Part of a small language model's weights.
Size: 13 layers, width 832.
MLP neurons of a small language model. Each row is named by its layer, matrix (down: output weights) and neuron, and shows model dimensions 688-783. Each number is 128 + 32 x the weight over its row's rms, rounded and kept within 0 to 255. Numbers have three digits each. A neuron's up and down rows have the sign that makes its largest values positive.
Before each neuron's rows, "raises" lists the tokens whose logits its output raises most directly, leaving later layers aside.

raises: " individuals", " members", " schools", " females", " tribes"
L9.down2140:149157159101116119114130162138137126153148070142133179118172127130153113115098104138159128148115106121087106093157144139140092112131132159094111171147059164164143142153126155127099099173111105126169143118129164081114127154122206182160140103077163184049149140129165082163142093184143168117

raises: "ak", "ik", "i", "aks", "osh"
L5.down2047:170162157114142119128172095199150128215120085111102129112108115160170188137087127132088093120106092171128148086034114087085160099133102197126158144128203150156093120130088120106134132079159126124147127117126164084150126129188113144121123158150229072163093153078159073106127146124086121127

raises: "arily", "aries", "ary", "ants", "ant"
L9.down19:132151105059143111152061112084128135209133167094140171123066087056083123120103146105114141065121078135108130103189200171149124144132060053123092133147113069102133147127074237131133066096148197154125158144120095102158200164122090146148175074206209085126186143140091136136094126149094146166

raises: "rop", " birth", "ri", "ly", "rol"
L9.down1904:066119164119164108143092115146088102103133177089089163080147078091136191159123081100086147130124185106133125155083166073151102139123178097055118174124154140126091140120117105121092138138171151073125155076173097177083143160113144167141161112089106162108097118068144157126125173131159095058

raises: "ح", "م", "ب", "ي", "ime"
L9.down477:156155121122139136133142178048122088122083126139183097114095148062143127150185082085129152090079170107163094150129138127127154172135107088164135098128135202083115123035077099097137152130122162148114104079067137169143155118122101181099135141138121098163171146107105121123089138111132143100

raises: "ü", "ues", "ual", "ua", "her"
L5.down1879:123111104070083139114184130110156070088124148134099136137103079104133126135127154137151132138101099087155099118155168145095163165130085066164135126157130237154158157140120134106152154083112131113112133087143085150111154161079122095156146140134143097130131112069161156059113112147096127126

raises: " Championship", " team", " tournament", " Teams", " matches"
L9.down1432:178120141087107168107064094115135150089136135151140113125150131113132148146140194105124113099128159133148098101136170083129151159095133081180122084079137138103159158192104134090124083188142116118154136138174075140156098103133163123120113127190147097118072111110137107132116135126116128124

raises: " its", " their", " being", " her", " his"
L9.down2239:165128147117058090154144046092113108102101041114139149105140176145097108188141142182115174134128115079167058124128065110131131139146096067168127147119113174158156131110045170132145135056128181180130138081080144076096132125103153137099086085135131192153164120155174126090068125120171105124

raises: " being", " becoming", " creating", " making", " going"
L9.down1882:168061063158095148071085103062114151112196057125180170159148134099098152248104164084141149093100192136092130106196161142141131116142165117127149148137160107125143098136118115103156172119051089124132151110157179117128164122132089087117151078123113082089137144130123119150089170089151132108

raises: "er", "re", "se", "rum", "il"
L5.down1284:119114138124118125207114109131117130080128063170126131159180126165155154117040153117181143155118142099143106113087120111173156120157105136125179142147163146108154125181119152146105124090145147127135157139150124161179105167101090188147219098113148150146156165085114140128152106173121086174

raises: " while", " whilst", " following", " after", " all"
L9.down1261:167137121124102145159158140095127178147119027069196158166119163140163105107127189136144147120095115177102143095052143116081113099123167168140131115116137064136177132141138101150133136156134106091064157172133117142110161099123113095128154161113157117123088139168117075122127175121101158055

raises: "ev", "ub", "ew", "av", "ar"
L5.down2042:130188120137115144175106134083228126071157153127128133137175056078072131129110156138144164144134106161130125097000103126144154139158068155107103148135116128131135152102117160124138114071084120107123143174090101131159093133057121109117163146120139127107104104113166162138111097183096132145

raises: "ürk", "ented", "racts", "own", "ails"
L5.down697:091097181137120165132116164107172139129129075134094168147161034126101087151170124133090131117135118086175183128094163140124156093151066114084100123183134112166089132112135172149126109081089109119112180109060100162127142093062122165079147124127111138143127142087131064109154137135107095080

raises: " identify", " compete", " reduce", " choose", " trace"
L9.down678:149172191103162144074123138087130153075137143148095101150170111065125137130192153126125143147103076132077127128196169130097150116097174053171158139151092152165132133111141116032134098160093064092198099164128080124139123129120133146143158125106075140118121152115068178135110139105097153122

raises: " schools", " gates", " tunnels", " roles", " districts"
L9.down1678:157134137095127130154150143148132153168153117191122143111157195098129128110133080127161125155154097117103118132123117167168143134154124141094083163148100148139097110092126117161169115158125102179105115125078116108098188145064147148167130159176164114126168131137139191079154069138169108150

raises: "8", "0", "2", "3", " |"
L5.down1065:099142140117099124094123108129159087184119000128123091105175129130116122142102047157072105151118137095143143109046077133129170144158147164114127184134131114089085146150095140138148133097160125192124147172191110092133086157081097134148081176147116138143146126106147141120193146126153160202

raises: " It", " However", " Despite", " Although", " There"
L9.down68:139125100141099092179133154135165107171136000137115176134133176119100163078103102121148118137140127125111121129114122114085136171126142169167148102142100176167181075121138135085117138113163145143067255140170102157089140136126150111094113118103144106133099116129124137140098126084107122064

raises: "p", "ban", "rit", "'", "ma"
L5.down1550:107110066155141153094104108096111131183159143123111100146074134126105149144116176161108106122126099124126143178082136136094141138123146100111096098078112132134144112102184162131138158169144175149142071160193111111103193128156136127137109119139126146135129168098139139098149088119168120136

raises: " families", " were", " sons", " partners", " married"
L9.down525:161114131143075094129099174137132160177157114142100165158216156100106177111147133103160114162101123161120116166134171168116089156069148205110095117175135156128161127093120091144116085174137136135185180135143100147122186176141152122095149170133174110134131122161158055123162134147119125094

raises: " someone", " your", " if", " must", " either"
L9.down549:148075099089155147143144166142147168161246019086157080138138166086105110178136178150158121174086101126144148112195148169146097144136131168139117136101183112040126129143227096093148164125147172081116183116165091112119149089143177168152057103152138145188112043119113104150196123090124156115